Weights of a small GPT-style language model, trained from scratch on English Wikipedia.
Size: width 768, 6 heads of 128, vocabulary 8192, 105M parameters.
Architecture: RMSNorm before and after each block, rotary positions, no biases in attention or MLP, tied embeddings, attention and MLP in parallel, capped logits.
Training: a variant of Adam for these matrices, 903M tokens, 9490 steps.
MLP neurons of a small language model. Each row is named by its layer, matrix (down: output weights) and neuron, and shows model dimensions 288-415. Each number is 128 + 32 x the weight over its row's rms, rounded and kept within 0 to 255. Numbers have three digits each. A neuron's up and down rows have the sign that makes its largest values positive.
A block is one neuron, or neurons of one layer that tend to fire together. Before each block is what it responds to, as a language model described it from the Wikipedia text at the highest values.

Description: Plural quantifier determiners. Quantity words opening a plural noun phrase, often sentence-initially or as the last piece of a split word, e.g. Several, Numerous, Some, various, many, certain; also other word-final pieces such as Clar-ity, Deput-y, Stand-ard.
L5.down334:168029109116131146103128156128107091122133113172118168116134110158177113103167121124139156150072177165118076074144118073081160151079171099115184113095119092145117158186181142087063138118169143132082157139091073152158130153173174107103146145123172106080207142115117157151131134176108165187084083089139125150171153094082118125157117127098165135122112118117152164101157141125122146047116
L5.down671:171105181156116129135131139158118071171070133140087121113054172120142100136143154183097137053068125093139111182154169070135095121075082114120246117159094117111129162181093176127193181141125084058178074103108139084099100097118186114110110141162109191165121200090139154142190156109152107185078123095102175202158087162115160152139100199154148118117075132126129091097192103082144109142110
L5.down1083:138165135141066142089183081143064080138084124137188156148094121132127121125149074161134089120089097084140086142125191145163095151120127163144129133097179119128175136111102131135106138145105194080110155150141088123085068111132167111133146117141117120166103168114149097091091071151145152109176095099195119128152147130088169128082133119098094081123163138104059099090135110087126123108136
L5.down1691:132164110128150114111188147089112115115104090125112117126131112151144077161174163120123108164120094104166124132132138075112123108127148138073130153031165110160179107153168134085127169180139118112118161210122104126066111075183166040136153177177146110127092161133141121050128112138093077098133072194097070135068123088104164142116104124191128148127125175172127134084148066187116159155122

Description: Year-initial digit 2. The leading "2" of 21st-century years (2004–2026) in dates, table rows, lists and ranges, e.g. 2013, 2021–22.
L10.down3:158088072100108128135112153164103115105137127115179151167098128099113111176124116122131091139124120124168061083132126129144112132153092090131110128139033154157104128153064126150180130145125150143134139143084097154099118126105180162195132081155095124167130119149072140127085068131096122125161099162150108139125140153120126180173147163116089109045120108145105124208141120108142155158114
L10.down177:119089139164132116087163132086129170183110098133091103148147084186157149190114107172176161143134127147164132132129137114103161144111184109173033137118187160104108159163173136113108120081140089151189121075115172151158121135076178103187143137148124140121149125130132111103186116146121139069179063121159110160102124055055117155112068089121178052170127065167147055141117160163096081114083
L10.down287:080116083116136110131082132139152202147179085151177169126086128147134178111103133138175145126129126184146101162110089106107085147107155109105108126138143142170186099110103127080127164146112147136154084027114083097147149136122085072065149123145129160176105144115168158133057106087100124107133119112165164136155118137172165119056121245149150124189179168126196108071119106130142125129079
L10.down501:144106136149178110112136130150167146127112121102179063132126088153097097110134173149106138120126126171172096120112102096174136154137084133166132125190167067107135088127105106145153133109142128140111193016130153139110187155112087174185106121152147162161145145204204190106149117169131078111100113131089108022119121202127123171103100113090069106077103121114106168136104117166207133094141
L10.down1277:202090094174131111140155155147077113154170162123179130151151062127092144061128119166122076062117127146158140131136108109161131170151156133149137161160120091171178155139120164119133154075120125108131145097138153106135120103164188117165172181125150098138134166115169144062113147117067136119139072140183102095135167117153067117139150143138141094106103073140169159179153105146123112126172
L10.down1367:119113126155085141158169141172114165116147107100067158170113131091103128123141050118128158156126155155114124120105181145109126129116188164135128159130185170178050132127156079159158151119156119129074089171109100099111141097119173130098144149129144117135110146058154120049092113150153175157142106144079115188176124027115115177136153144192133114142148156124146100147134090111143108107175
L10.down1808:094100121090108132074179102137119127197111158136083190139136097126121138109102168087103047052141156087082166106189166166124121118070123117109107100154093131137129164148118167111127223099131123054097129134127139105115172166128200054141137077129186084089146171152081126142165140146133094115106061166091105144091164115112105146158165130191168085120093080083117149126073172170115053165130
L10.down2032:169216138125117089187167161085169147127098066108133151107100098125149090073116120113075160103148128159093081097158118121144150168132115127198097168182144088143172141125158108124140109176161068146115115101125188148136150055089126183148065148074117134108106145098094176108113197149119125126096111148120117168118146109142153106145164148080105122166137109035122151083177104106110103097150

Description: Word-initial prefix pieces. Opening subword pieces split off a longer word, mostly "un" (unrest, unconscious, unless, uncle), plus "dis" (discard, disbanded) and "Le" (Leeds, Leanyer).
L2.down369:135094167178094130162093185152051161139124162096168141142145112126183109150113097110090126150160112190144152084120128159083177130208155089146129106217153138100119126140091104139116080122201070133154123106132064091125148091184089158134114095150143147161143103139183130177117091094098172129170156118139169103103105160250185167190086166186117128188138127093152127126107194075147112142085
L2.down1838:082091090111137175088125107139166129139070155154120090205155115104080154153135167099141136113166137167107140115144146139122120216144165142096160154136123128134102070122152065107145172126068141157158055118128123167169146124178132157184103076164114115196156096105136094141119116073105181193059162091137151112103135150117165145133104131148116151180160136141097193134124147162129093126152

Description: Digits in designations. Digits or letters partway through model numbers and weapon or gun designations, often military, e.g. Curtiss 18T, AK-630, 32-pounder, B83; also some mid-word name fragments.
L10.down43:116214122127124141181134105129126158215129121136195153089133097083158177090158140136110142156129150101137099149130132114071141173135129101137097157148177180165169200115197135160145138088134070098118124220076120145105143156161144175150137131062162127101107115147139146122156168153090174132174085124120146128074151112152127171116193113106054151097132147133134079118100103130143135099128
L10.down129:173126192076160108153171123112143090153133167217152155126149201147132108096127165114104149168157084129196103127152129099101161108165167156125122152122094216148079153153121131124134134131127151175089152149156111157085146095124114163094091080138104109123123140187166118096139140078111141162093090114156103164094109183140082160134169111100148146210138142175139121160138134120107127123119
L10.down270:166108132150144077081178068164109132096139138120119080129138088122123145119183114123187152142175117072132132148165186103153147198198110127110145146120061128114133128121123093150083151084167081177152113033155182117132127156114149129114150193167161154122067138187131092178135083129108114117095115147109152135120128123111143155163130121183110117130139156173144076133161106156072109106121
L10.down337:107173170113118082139123193098078129100142129135099091013102140161057146159159137164107177144109134133145175109106116175144161094155130128117179120127097124135056162159149120155139153141162110176119163145089118099128134116134110153128093129126123101045088113122130164121114128107117135115079107193096084045080122097070125115114109136133111174167165104154144092125160100094137114083123
L10.down672:122122147147088139142115127077164120137159207174157109046095126116090126135165128107120116092073077092105118126136154103128099179159187199082163145152149134187135143201169100200152127104125156154174113207171091101117119065148126102136147166176181131135100184166121167152119127068110123145163178133053063178171081177121129142118126089084150087084130154126162148112126115107122114165052
L10.down942:148154129132094177109159177175141063151131186142099106149097117078086136150117152124110144144189141109167129142103121120126079161170119131122196125149166184104146154092078180190161178109120134102169065136148190153103119182127122179154111143103149118052112110140135188121181079121131089102098167141158141108112061153091139155137184163125147104130098130089105110147074147092155089136163
L10.down1308:117127128162130142159161129158084081168147105116110090118063094152101109121129149095121074140163025097127174122118134161175167068095135117205145152139169176086154109063127135134137086062131126109065187102131155166073163117109125145129095087139090143145129163141142154056171120139111149204145094138138165145025132126135086115180103111169098108112148143083126111131079167155137144121199
L10.down1471:123171170151038143117167090093145134194143105072098101116152167083125156159139153109132120083114131153152137091183084143121133175119165139149149072142173157127121119168124137116115143145169118113183110113119098130122096095149160138086131140090092112122202132146111153165135121122067142159118127136178105130071139165064144161178133114064118090180130102140113094114091143128133100144121

Description: Critic verdict introducer. Words that introduce a critic's judgment right after a reviewer's verb in reviews, like described it as, called it ", gave the episode a.
L5.down198:160099144082135167108154136154142109143125129158100095119096104129138148180135076188096089162136174130085110073129109141169105149109109175108143109118083214156062085146089136100126069113112140094125150102123124181094120117134108083115148167124087183165107119102053136195157114088123098156146105160170109154183005102155105091092161228075105135253107144136098125154172056112107111125081
L5.down306:135072153103128127183177152103159091194182106117154142076128088089087132125107131158104131132134103137101130144141168134162086136109180142109142079138148109117151138185162131117097171150103046108144132073170117158132115143152121105108163122162091105135138117146134092159104101136183132111151073130128155131124139134194112151166084121163072107147137124118126088172220160147097205074092
L5.down374:149187132133176179114152088150181094130093103076043094097187082177080099068123139151171200133119104133165112141129140154095094202135124106103140147158113173184130148162141134159119144107068128119128174111122113106161116118138089142189134096142127087128172158168111113120180132096103162153136099138113106123141114132112144031102141146107091172183160119111129140119099121085083166155148
L5.down1863:122117117211152138172096127129149082211113138105090100092148122062134105090097099157118144120115142177110177168141140166195115137167122149105173088149141147139154183128177118178212095121115089080144087106151137169147181176173118150069164125174146124146166130164107080126142133099163176120120128183168183132186069122186134125072135163167171168183174150115123139110157144118160152096140

Description: Modifier word endings. Ends of adjectives and adverbs, often completed suffixes, that describe time, degree or manner, such as stead-y, slow-ly, late, early, excess-ive.
L5.down203:131134156162076174193110118123122151169101114143123111129166165181147156135136157088109100132131126161094062121137068121139154169114138126093167112145089146075112167081128161165142117182078098123146156199099088143067161099083139174179139135098068074162084096102171123092190194138153169138137104183192125194102098076100165131107146113118137161138130093064123171145163145192072127158122
L5.down455:124142125065130132130163132146194067120076108174110117115153118117155087122102155093074130115217127099124130159134136097137197147079058107102136047146080088147146115158111130148141120104100127078189175100124132160132197106140114144129137103164101126157090133083158124136105103153215165103089105132119126120118088147185100114133097150139098104121130101154186064165081183115148128142134
L5.down540:120152105184100143150075145116162079104093097076140153113119160113164117147088182179137131127198120122116089160118127124120171137135142105162113151139119128118123132095128132147101173113135142175094173131129065117120140159170134140130141139094149138083163170071139170136135150146130156090150093147128090117097111062164044105066168149097074108125109129109157162173044099144121141163115
L5.down803:156095126166135163155120149164096193113096101159147161109093161073128057158124176152134016112167106129120125145159092134115119092114151132183089073174120144111148072118146154126108135075098156128141157154101084134164171168149110150129156142150157114155140087134095087157092142122155156167089074098142126151119114083200133165134107152096116150112104126043095144125112103090151145191137

Description: Apostrophe after words. Apostrophe tokens attached to a preceding word, mostly possessive 's (fleet's, Amtrak's, Sheriffs') plus contractions and elisions (didn't, Ol', Pow'r).
L2.down814:197086091165082175148146124099148183131122148146104150117125142119160165108136155112142117147150183171180081172106145141079107073152157112133139144144158081163132161167095114175105101105172120129132085150171123123143027105105173155152149087181134189132123096086189220105182142068133057124060061149126100113149109118188132102140137058064134150177119140140111113140132115124129112112148
L2.down1855:144159151195094110133132117166118169117138107108119175115095091185076118123190118132135095100069147166106130139110108049124174137142068111168125140094141116104140111126140103095177125092116237075143093155179155138096097141200142176134096107097156074166151115136090127091138168147148110120098057122116124164140139176133169117144135179126099159157122135125121140118087150139112143050128

Description: Year first digit. First digit of a year written right after a month name in dates, e.g. "May 2|026", "August 1|983"; rarely mid-word pieces like "Con-fe-derate".
L5.down884:086163144091145128088150086143111187121165098116139121133080159074144123072153147144159164106129122118085154070104125136176192127117101140123103177185135152067123129164101143140080103075156140141169149139109115136177074135077132086085178180132069077138146148158121130150123151167108146159132109134126082114074130073188116153144072099057069144132119036071140109152085114083108154184165
L5.down943:152095152193080123143080135102085112141167061117095120188164169125192125090110168122152149095195175142112107067165091127110070092151122141170120199132158185100096156163162152136111081119160112172195119156121115144088108083167108190085110119080111144139161152111084141126112094150068112138061111069130094044189129181143119176209158159081131158161123111135141158130122130145138116131135
L5.down1273:133109107165167123125165119121104089141072124120153083087175146091148114122180117126126074177137050116097184081076055133113183116138108157116117153071177113066128111111224035113143162140130132123155140162127117151093112115149133088142130065117168116115106087150193097169167131158055179056119116059187152085200154136040167105043113143137133081109167089104071089074168153133142182101137
L5.down1340:069160120121184075134136143122108120159116125129198095111144171099216131151125089112150174098097158144116142128092173117169120122130113226135152175149150169121108183143164152078093162091095097133128103090119058122147142127165140127152192145127119132111089148121185186108138105164077100144169144186068130134175106134169136120167157187153062168117140129078105145101151147151128120079096

Description: Review score ratings. Numbers and cell separators giving critics' scores, as in "Professional ratings" tables (7/10, Allmusic | Star |) or "rated it 9.5"; weaker on other table cells.
L10.down31:151179131123132103124167130139098089122220210091085117112163150116059136185147133095182062136124118119065095149116155122215124104139145109104157135179137118129161100134117086105129163167171133121125096064121113126113163176120136133137153169126116169136117105158156143156178106151048156186112161139109101165119102146145131146162120095139134168159111182169114110101093141113093207120112
L10.down514:101091109145124149101082133102162096163129174131098088122121140095114060133112131132120087117119131135090067085152133095146127111132112132139157164184105180121133171113146105090135168139137157141126122068172128086133180165077081178148146151105039174099102153184139177151080152097138136158052093152126103157088111162056163074133164189157054123099120056135093145085117144090109163172150
L10.down643:116119161099132089145105060096133037121119050152112136131107124215112102119080148189151074136080136121135145087091124144105083138149157119131109077164135167144082171117129101109122093113149160053092169163171119134052094111151119134140153084195143150159164147101137183174117148155111103099115064181123145130077113119107135186122150117150074177119107154130108106152173157121173111140165
L10.down664:119130161148130161128127104164109094130147153117164112131116087126119151126070172133098123135141141159061047138128118152138139128115089155150145092188128118151150102133140150124110100182101118132126134131115168158105131160097146133082124113103117135139080205118076124072127096119133178144102096123088122123140159120087159091094077170155159121171107114135114120105158149152146163089195
L10.down849:134174143134096132136069145148134144154081076168114101177133147135145137153144128137139119104114157149105098110133145194184095134140083126146150147105119123136116165132103067097098152107141122106103087204171102130152149155161101111194146105150120142085149152107144145162074168131141122112074149091111154139150096117103154160155124114146140162151152124201137078149143084170091113090185
L10.down1263:107103150052155132130179061124126153161128114088100150166182143134197136120104137132138133142162125162150084099153088045129183122144079130144126085137180088129095145159052078065102115155108094144128191056144118140103124182133122120116144151125141141078146118138065086127096122125137144176149150096100179085106152085077085094149143197141136107080136154114163159152146098176093113129160
L10.down1488:114129114125120143139149093062128156164122111135090102091134057107085113178102155163139066117096110086118189099082130119126125140147090119144107068184083125138145132135101101199123095112144149099143128241102172108161152157162095149089155117140121102158129127130149179152111089054124139133140127156083124092121161141179057130160130144144112107118127152146048164102083147126082153161152
L10.down1620:173090138080148111159135095138117182121110146148123035117166142110140039097119074142198171147059085092123077187098118110127152095176162138136079060054134190057095088140126143142117103139088116107107102142201138096119142149112138145176158183115109171140133132087107094147174120085148118142156059147138159130143135145112186128126185117120154122109130096155139169099133149095091090134136

Description: Anticipating plural nouns. Numbers, quantifiers, adjectives and word pieces inside counted noun phrases just before a plural ending or noun: 2'0'0 fighters, two program'component's, many cap'tive's.
L10.down259:113141171103145109139142119132104190103140112107107242153125110135101087139124153150138130155107047184137155116165151076058129161175146110156121178108137122139125080181120114089105116109138144083187175090122120117088138154132081146107105149099152133148099121133129105161091133141141145178127084154116101045105077156133205111118123134135131110158120120116199163128113086140165169213165
L10.down629:137107104161097135111159131132087150214145120148121145131179157165133139155113097152145132176124134072084172131169117140121161128172101179179130121139109083154128126118054134158170143132092161110107166231129120118053190082091112176140072148115135104134158154165085121097121131149090119134170148126095160122122137138138156130083170136126151111151136100150119130138131122165139178147132
L10.down1197:175130127120125168144134107120098101188077174160076173130112128124120118131150122086037103128112132107136134138155164087140156150076102147142112164114130125126167152173123161141121133128125133083126181165150161120120172153170184158112142080134090163136161138144140150091147093120104178067169098131133149185126129154120113161168146100165152120095097099117124125140151180135107125078080
L10.down1586:118083107135085130140126121143157117180156068163097149113109149117100167110171114110124110102093186129090121194154172164089147179066168088106103146190162121136162122137156119093137134101203139134144153072164073097204094094124095090133102103080162145084145096127139161128132169138106054165128182157084123143094148083109116150188063122080120149170096118059164140124118120093152125095128
L10.down1654:137123149178140118100170138120135178113089093157144162157175111127125163165110192181091127029140136095084127197131166125140137136129161099120155140135107128131081095149084164168150095118105127178190164175112095167134138112130116151153174090128102131118172098078135108078158127135159116112125122130074121110095206073121222081114056104088116125165090122146109133101158129119112139096128
L10.down1706:155051067113123153053099113121092104139111133092148116146113123088135103080200138119123161157155162127139094159135109167108123161094125070128150130108136139165132052117100125109173120145132105096106079162105153120134170168168134143147155142153103149112177130168113080065135163117096146088118226177109141168135082102133126078079085122110138172124108145086066133118067150130106097100107
L10.down1932:171122149116144077183132157116140088162081144123086163115143098182124104126096097106160097184109114115120074121165144155099101114147163138120161173144168119116131099131118183097132110095158080141109092200100111081079118099137180155099138120111109135178137069098106155161085148115159140118186146123090131134098117151200111141088124122186157176130157108145128161150139168159109109145088
L10.down1981:219132097167137147077113176131117148115130132121160206138061123199142119154115148101104082135169154154126109155167135194107191111147171084147167140089122171124141105128142110131115112113129081182115089109123154152080155169122145136140107119147145149143167142127099126090128159088122138111092174098142149129145098121092166129182101129139154096103139098171100115168140196097172137172171

Description: Nationality and country words. Nationality adjectives and country names, especially in biography openings and tables, such as was a French sculptor, an American lawyer, | Japan |.
L2.down719:130106132110102108166108142094137171093127108165128113140134129092093120094117084169117088078106080188103141139165103168175206111142142131115151117137105186101110156121099161132139140081108113130165105160102157135103163147113131137161110052189097071133170123116139093185124110152108145197164165178130129090093120168175087155114087131157156138143142106148068143109136183155078160144145
L2.down1964:146134118146133126143117164131124130172126111142085123181117120110112094115137131103110053104122057157137191158122186153160107110150145133132104121138116130146162165110133066119096131124105119119156119149162117124103119096129177090111184148150127104161184177106075161201114133118142115106099117061124184105082088155206091087111111164114105200139117134121132120174067140058106144131144

Description: Nationality descriptors, format lists. Nationality adjectives opening short biographical descriptions (British economist, Japanese dancer, Danish former politician), plus CD after Formats: in discography tables.
L10.down120:116088077160109126135076152148145113145120118072072123123158114149117169104125125098128143095158078136189127084118152111161143146105102152130156117089171134110162120093169113104136197122097097111220107103126063169123102104179124126103099144089123117122155085117118136125063148104199160180132124090165085112130157128108141120167062114129125127130106106058142087074099082104176160098150
L10.down549:133132152153139176190114137113124152085073139121156123129122143146127150116117138110144116137149156094094173113203059164148133079134107068098109154088073125122128099204127121117131156132149122155122154145035108189151106084110134143181088150129130130100082136111116102176138121126188128061120145106144098145093174112110077141109122128122105107147102124177141118146173094149140206118112
L10.down666:123114088128137068152120184135123113104101112179078122113167183154161152114152202143095121153119082117138136076134183142108084159152148207119103208105164173120117051111167180126145157158140160139089121159134170139095136134110123175128112158116131140102095123108122138112117135077084123073154137113114114180164084134112128139148166101120036115061142108150075126108134144136133127134105
L10.down1036:157110125150176140152153085116110132094114090144149176131098124151094110163112134161159125169095074115112185117114085121089134114173172100100176073128094139087070162136136078146093104132153082155110165250125134144142146129134130121113091193135153153135188121071206135164111120133073134130166111126122104159088153077108145150134174147109164088117154163122153051160154138125101152157135
L10.down1141:148151108127137114161131153167176142130098177110144156134106197102098146124095134133151105114162079100075131122048117158097079126096121119153158154122123114124164139151150077072161196095127107145134168243184132120177134131130067151132068127114147094102147098164162168107141083143155137118164120103110095104157192113117123085150136172090143157122138046127140134133155142193132120184143
L10.down1313:120072114140115093149068123136130130118097135082162148167153136181178067169172168103079131064084146134154080114165120143146096091185113111125151095111152093104146200120142084134111160026136123197151123255086147118169087111114108090213117135156152185122074151110169187147124100152131096198132131154140160131107137126120124065158107118094159127097116131181152122130111188117113129177090
L10.down1438:147133128121159149155131081080122118078099134129118128115113177088117118135122072120155074164102141153130109079107116145138119134096169123093202147122081144095162078118159154088121146134122056137101137245154127121102143171124100147119119146105161102079112057061111117129197157131108183152048064110074117129146180125130075176154096118172149148153071162166123078141110133071130147149086
L10.down1885:077086124124108165126099046052129142129102124132111145123123176143140129141152094140173072112132133151058145086141117161175141123104139134105088157140184191096155109112095129099170121127159161112064153189112165124184115163062143156103131185154167130139152127091181136143137120139142111132135072188181183113094125153134129149165133117097131081103120137163137121070107114124155118196129

Description: Spelled-out number words. Spelled-out numbers and quantity words before a counted noun, such as two, six, nine, several; also number-like word pieces such as ten in tension.
L2.down291:082105091145161134116152125135150148114131135130085129086199109144142092165144134133109112148055170076157110140134109128151150179134139074156165091107147120157139071140176116110110150108101157133123137119111147140151140098117124112120086180112123091150094026203153121134112059148100081110137122177136156166138177162080146169086071134149070117176093120146112143141129077153146130101136
L2.down1548:063099126153155082045152165149143087101133138137169100094085041086173066095164148143131168117086167127124071156125176125109141169116050113100156105188183123136142111061118133175123149117127136116138095128061139131087105114120116136128079148120136116129118073111125135094117145051103117154109065146105134117145159115128139107089066130136109180173165168118173102100105105152131117086147

Description: Year decade digit. The third digit of 21st-century years written "20" + digits, e.g. the 2 in 2022 and the 1 in 2013, in dates, tables and citations.
L2.down1510:118148157205166100174106119133108093092137119132181112165125145142083140128122104066108117124125121142090114125092192115114121143119130121149155100131112088177115095105086150153168147093142173181112080140083132161120130114110080130120112155196152121116119148056132132191112145129131143131140130156149154105153137089147121165142096184156161043108111168124135094060094156062159129093137
L2.down2043:050166093170169088122043126090086115108117136176160098157138085184113105093136137075166162125076087085146127136168162137113095088120131098130150175099166175146108151120168176157123097093131100098143115162132104210168124110071121110141153140130111099119072078134134181124087124118100113168147121106193155129103141098136096116133157141101153136071118168084174146156111084133121226120143

Description: Demonyms and place names. Suffixes that complete nationality adjectives from country names (Belarus-ian, Azerbaijan-i, Bulgar-ian, Scott-ish), and words right after a nationality or place, like Irish professional, Van Nuys, California.
L5.down536:142110088043077091183107138144127140095092122138123163061182116119112105115129175136115142160105121137159116145116096120118161095153122106126175163097153116140118130114139188116181108123148158193095130239133156147089077175147133124111142075128157123163095168083118147072148113141125091156148128098144095094082169130148180135189111084110149135136157079175098133091119106142125190162116
L5.down1418:116089085122115112106098149130152108143145149089120110136132141125096132125107180107127086186108088122079081100065093136138146105127119218084077133121140061136122140099163103115192140156115136107194146165120176127141152102108130127114109158089169076164155144115128101196095124154130133150110112177190173143163069127114102112187085105134147126166165117132097041101092132106159111183114
L5.down1814:139120105094160117139152122179154129144148114169090144113106109104099074069146117164095120106175164173092095101188121131135125117113123140123144135188161099131156156123146120133157151144132172165092121173070163147125082128125141105102127135131121079101123163152054148171156065153144167155186122085138135090139126127147115120146102082145150163159104046114050151102131119129153126097091
L5.down1972:157075148132082069101089171127104093105113146073106149121161087116112142135147123071127109106125093126194153113152143142160145112145093086196082075125145130160120146114107145174156110154054139147112090165136103170133146128162122104098097121111110182112123114175176148122102125185114066135133136176161132095132142095118118164155123099161174147112152095180099168136147175139165134113107

Description: Article subject nouns. Generic nouns naming the work or topic an article covers, mostly after "the" in reviews (album, film, season, episode), plus month names like January.
L2.down1344:145063138204130116077138152106159101194112113082120090129104098133191064127105180088115088129161158148119046094101072118197124089137073116145146095209039112132163104115183128134140092106108128141145123124106147200129126150119103124187121169086101151124166164095133134179117153139159134194043165151154096146129109106116105102163115194184069117153091113166115095148051082084093198119137
L2.down1828:163115152134125154097125094139186147129165099146115133145120139149141118200145131113104139184184150135078110098116196101133060116127124162119107158169148116130094177178097159126201073097104103144169138131140149120146133212109131115152120083110070166134117141121146151152125095105108148066073176118142128170174141097153114157130142071090184058164155125116138116195087172155043125112118

Description: Predicative adjective completions. Adjectives, often their last word piece, used as predicates after is/was/are or describing people and things, e.g. fer-tile, risk-y, unlike-ly, critical.
L10.down336:136074097086110102159154129091146089187133106039111145104062062121123134123139064117124157180127088143172139105127142148113120143131119150178118151157069155164127121198177113102079157161139125121145069086084057111123096120119133118117147127148161144168145177146144127128166095076158098098139068128129124131110125084138098099102088197185153121115154104114137099114084140158107155084130
L10.down383:154160155082117132162149087110085142155130148076161117134103142099077092082161126119089138115078141113098072121098129127138155095133183151110164136072136126126114129145139145115100061110152147153114112199177112089167112084152152128090119167096183173136132198137166128105120152140104081106150096165127107141147154099171151176110159178136127125142135157112147156094142155149127105070112
L10.down555:052176111158092135142089114113128085171145107122104155166156134131142129063120128185115089154130110104125193105186133090140111110153131133138144166124114146148109115109137134101146059089139151130109130254163094107110146115155092095126157159086177161163076085083130147128114178143118163087120140147125134138155125157138187118141125147147102115138127118182116124101126180096145141094147
L10.down630:128093116152124139101099115097113191112134107141187152129124135131099121202133110122116155101153111121121188128100103157152129143142117141099220157109115198137073148149128133148168125077083131155091218183109109157132120077117132081157134105124108084184166128143112079142076120099170142096142175134126085168134157102131108127115108124169124167150102123160145187130146201125146087132125
L10.down693:107156119105187055126128142093126056095104129133171132157084099073107142082201148089074091125155168168114138063139102127153081140190149142092124122132121102099090124141161102065140144113146116167177157098127117084175148107137135116177174122124143132153067128105080085137114142135127097075123116154108143115134116212165199155074144151134083173126108076092176095117143152126118121102133
L10.down772:098142117125155122132126146112146183127111146096111174125164105157144157103127129154138144103142176110135132112059129193155102107105142148125189127089133130078153087112164143129189089111089137223154076036156111086108095135148070114058188113091155132155080123123148081146140137111165085101068143180093155205127113073109099132112062143114077130187147108159162134218151080167171149094154
L10.down825:128179147104149145130120180116123205154139188102063131126186114156173158123120056102116095159131072129143112102091108119206223109154140106118105134119129139065100110166102108171071133109132120118152111248141115099136131120054162151096177104162098133136116163078164084097049082145156114147129129161083154115100117078105112149150154155125113118140113145107125171121170131096152094162155
L10.down1458:157144116087176131128158115118120118178111134100136128179148125099079185134145149140155153161149137161113104123143149097090133082126108137116137082118103128165079165116126145151168164180143154102163093027154104116152099148124123192117147145139176121118155111119115092087092113147098129173127202183106099152104145144128140126132137128127141124165173102059082133192143183089109120080184

Description: Colon in time durations. Colons between digits in track lengths, timestamps, race times and Bible verses (2:52, 12:02, 1:1), plus weaker table pipes and hyphens after numbers.
L5.down1148:154090163060113092079168123070147078102122143126209172133108141094138115129111079193108159088132089121060101154094136104129145099082093129103126092143158088153137155067075096148159164069099153161160098182107095172185121139053079162031110120135173152150075142138155096100120157109119141193118082122125139109135144193179093118101148136126107092174142088123128170097130070061171133151147
L5.down1240:147128141031103147118131138113103130129162122162159187121143146138199142166148118114137104126176120077144162136157108137138110114107139131120125142100153115096114168115142135109134110090139122145196151193148183132140131135108101132192118168095158110101137176130147098106100158066153132069120136130156136126126147143164096134117154107158124116148162151117075194160116156109131087075185
L5.down1343:146147178125139161119115160119135079117179099118148108134095153150160129124103179066140183133137199097149037102137100125127113064192145143152132128110053185160116117188098188107128127111109103147150086138124068072130102116103128094098186126106095141134104100119113113162187097139116060156168098163123113143135105112149083100117168157151138123123115134104134162158166116143114125132129
L5.down1731:167145141162088141108093080149126064131071150123089142161091137130083116136099109093118136103106120163147090070118093111160102090061093170143188102040197111082138117103098133119052182123112119121123091116108126194148165198146084126145146166112098144069034161133160130128113141122180097166084129135153155149106115132134111112144142135064162151176163108105075120123129130114164144157063

Description: Mid-number digits and separators. Digits and separators partway through numbers and notation, such as year digits (20|2|4), time colons (01:51:40), degree marks in coordinates, and LaTeX subscripts (_{), mostly in tables and formulas.
L10.down834:191100195124131085121139119175147109107148129155071136084129111103071143101143135073142150160108118150111102087154184135124156118093079133109113120162118102098076189190073102129146105187139094142120129130130114114137090129143079138151120167052184142159112186092154160151136048186097140140120101202105176131128145093139112056112118089105130101113102140135147193134184145122136084088092
L10.down928:107150124113159134104165162148201157103159156168137112106184119102186173137108104160092133100119192077120120198178133128103111052119118129119128134135106129159111152160182097133173079102149084164067132162146126184163145121163162074154121111106162169130180112100173109125074125098102118156196113147136103125143127086159105129150140143164151165066173129132106117137103162145157000096121
L10.down985:085124081157169135159132115143113085111125123114095110165213108118124113126171058154102113100143140130091178136173176107100135157127182137173055155140106118137103107116100189136112114111156133142116109147041173096096132149145098156094128151103142180164146097113125148119152144091166124104120082133137101160137135105110160103122112120147170106089079159071081111140115191169106089149096
L10.down1249:131107187116164165098126137108149133151151152209076121083113107091123128163187164092106142153096109132192120109148164200132157151100077187098041090107163191137130139148170109147198145119078087171137148201116130108146170155138145150127118196111150160137167093106118134087096122074142135136117120112103128098082114157136091149166105086131135111193149125066126158148135110105152136098125
L10.down1336:078122103180060156199135181121164130120129086175134104113174118131171102131078134083128045132140098158158129146124094124072191057099105086063096142124124130132137093175162145133161145096167127159157190142129120098184131168094084171162131117173085149117152130153160108167117098142131122118210124103114123101143076096156113173214108085106141154119119149074132076098156113188134114103117
L10.down1384:154150151114167123110100143131108148195103115176059130112130140106140139114166117160108143157166214177148132172123094110151114116097163199091186126170123137118152167123155092096163144122119141105187184255087067156142112117127163169193125076058114172103150093113139092138096120099133164166097124149119128138096154202111148108167079088151122131107125144176142132139164128091133074161097
L10.down1651:165180110102138129076114157133121082073130112124142219114070073118199119144114129147082118100122139077107165175087095115127101155140101132099184124076106185151141141126165095112069101145133123134074115255135102139158128145083127087122119089123172128090072144114183062138152158113195132083083133101086165125145111071149161145121084101071154116161138180082136170105134137129065114126147
L10.down1728:102072099160168096151105100107062138165131110159159178151163164083150146126155133144122165044113163143122144121173133121084121185201120129153058151123105165124118166118133066142127142108113130174107117076124149150104156131145184137105140169123185099135159114158100112152156110116130155177131149109147155135126173068147176125143123188092118107129087142156129121114119140122090083153159

Description: Leading digit 2. The digit 2 as the first digit of a number after a space, mostly starting years like 2014 or 2003, also 26, 24, 2-1/2.
L2.down218:062115159214130083164143184081062143081100158140121093120112115193101145113125171101125109110150154155118106132139163175110108109129129147077104137130123122130120135139164111125125099084124158155133098148121122112203143087104062113175175108111170118151093090134120097152149089145148145127103105142130060017099155121127109068142127154178068082097151140072085134167166187137150114150202
L2.down1332:134127170151076162046077087154114121080097126090150135106127129138111181153074135104132174150088184179074092133083146088098165108108117135145094064141072136138173116111083174141148068135138152150139085156098164098160179102106130134165160154150190163186137130134097154143190125127184151087138111129109128089090061089098106041120093151096068108103137091156142125085147108080158115083145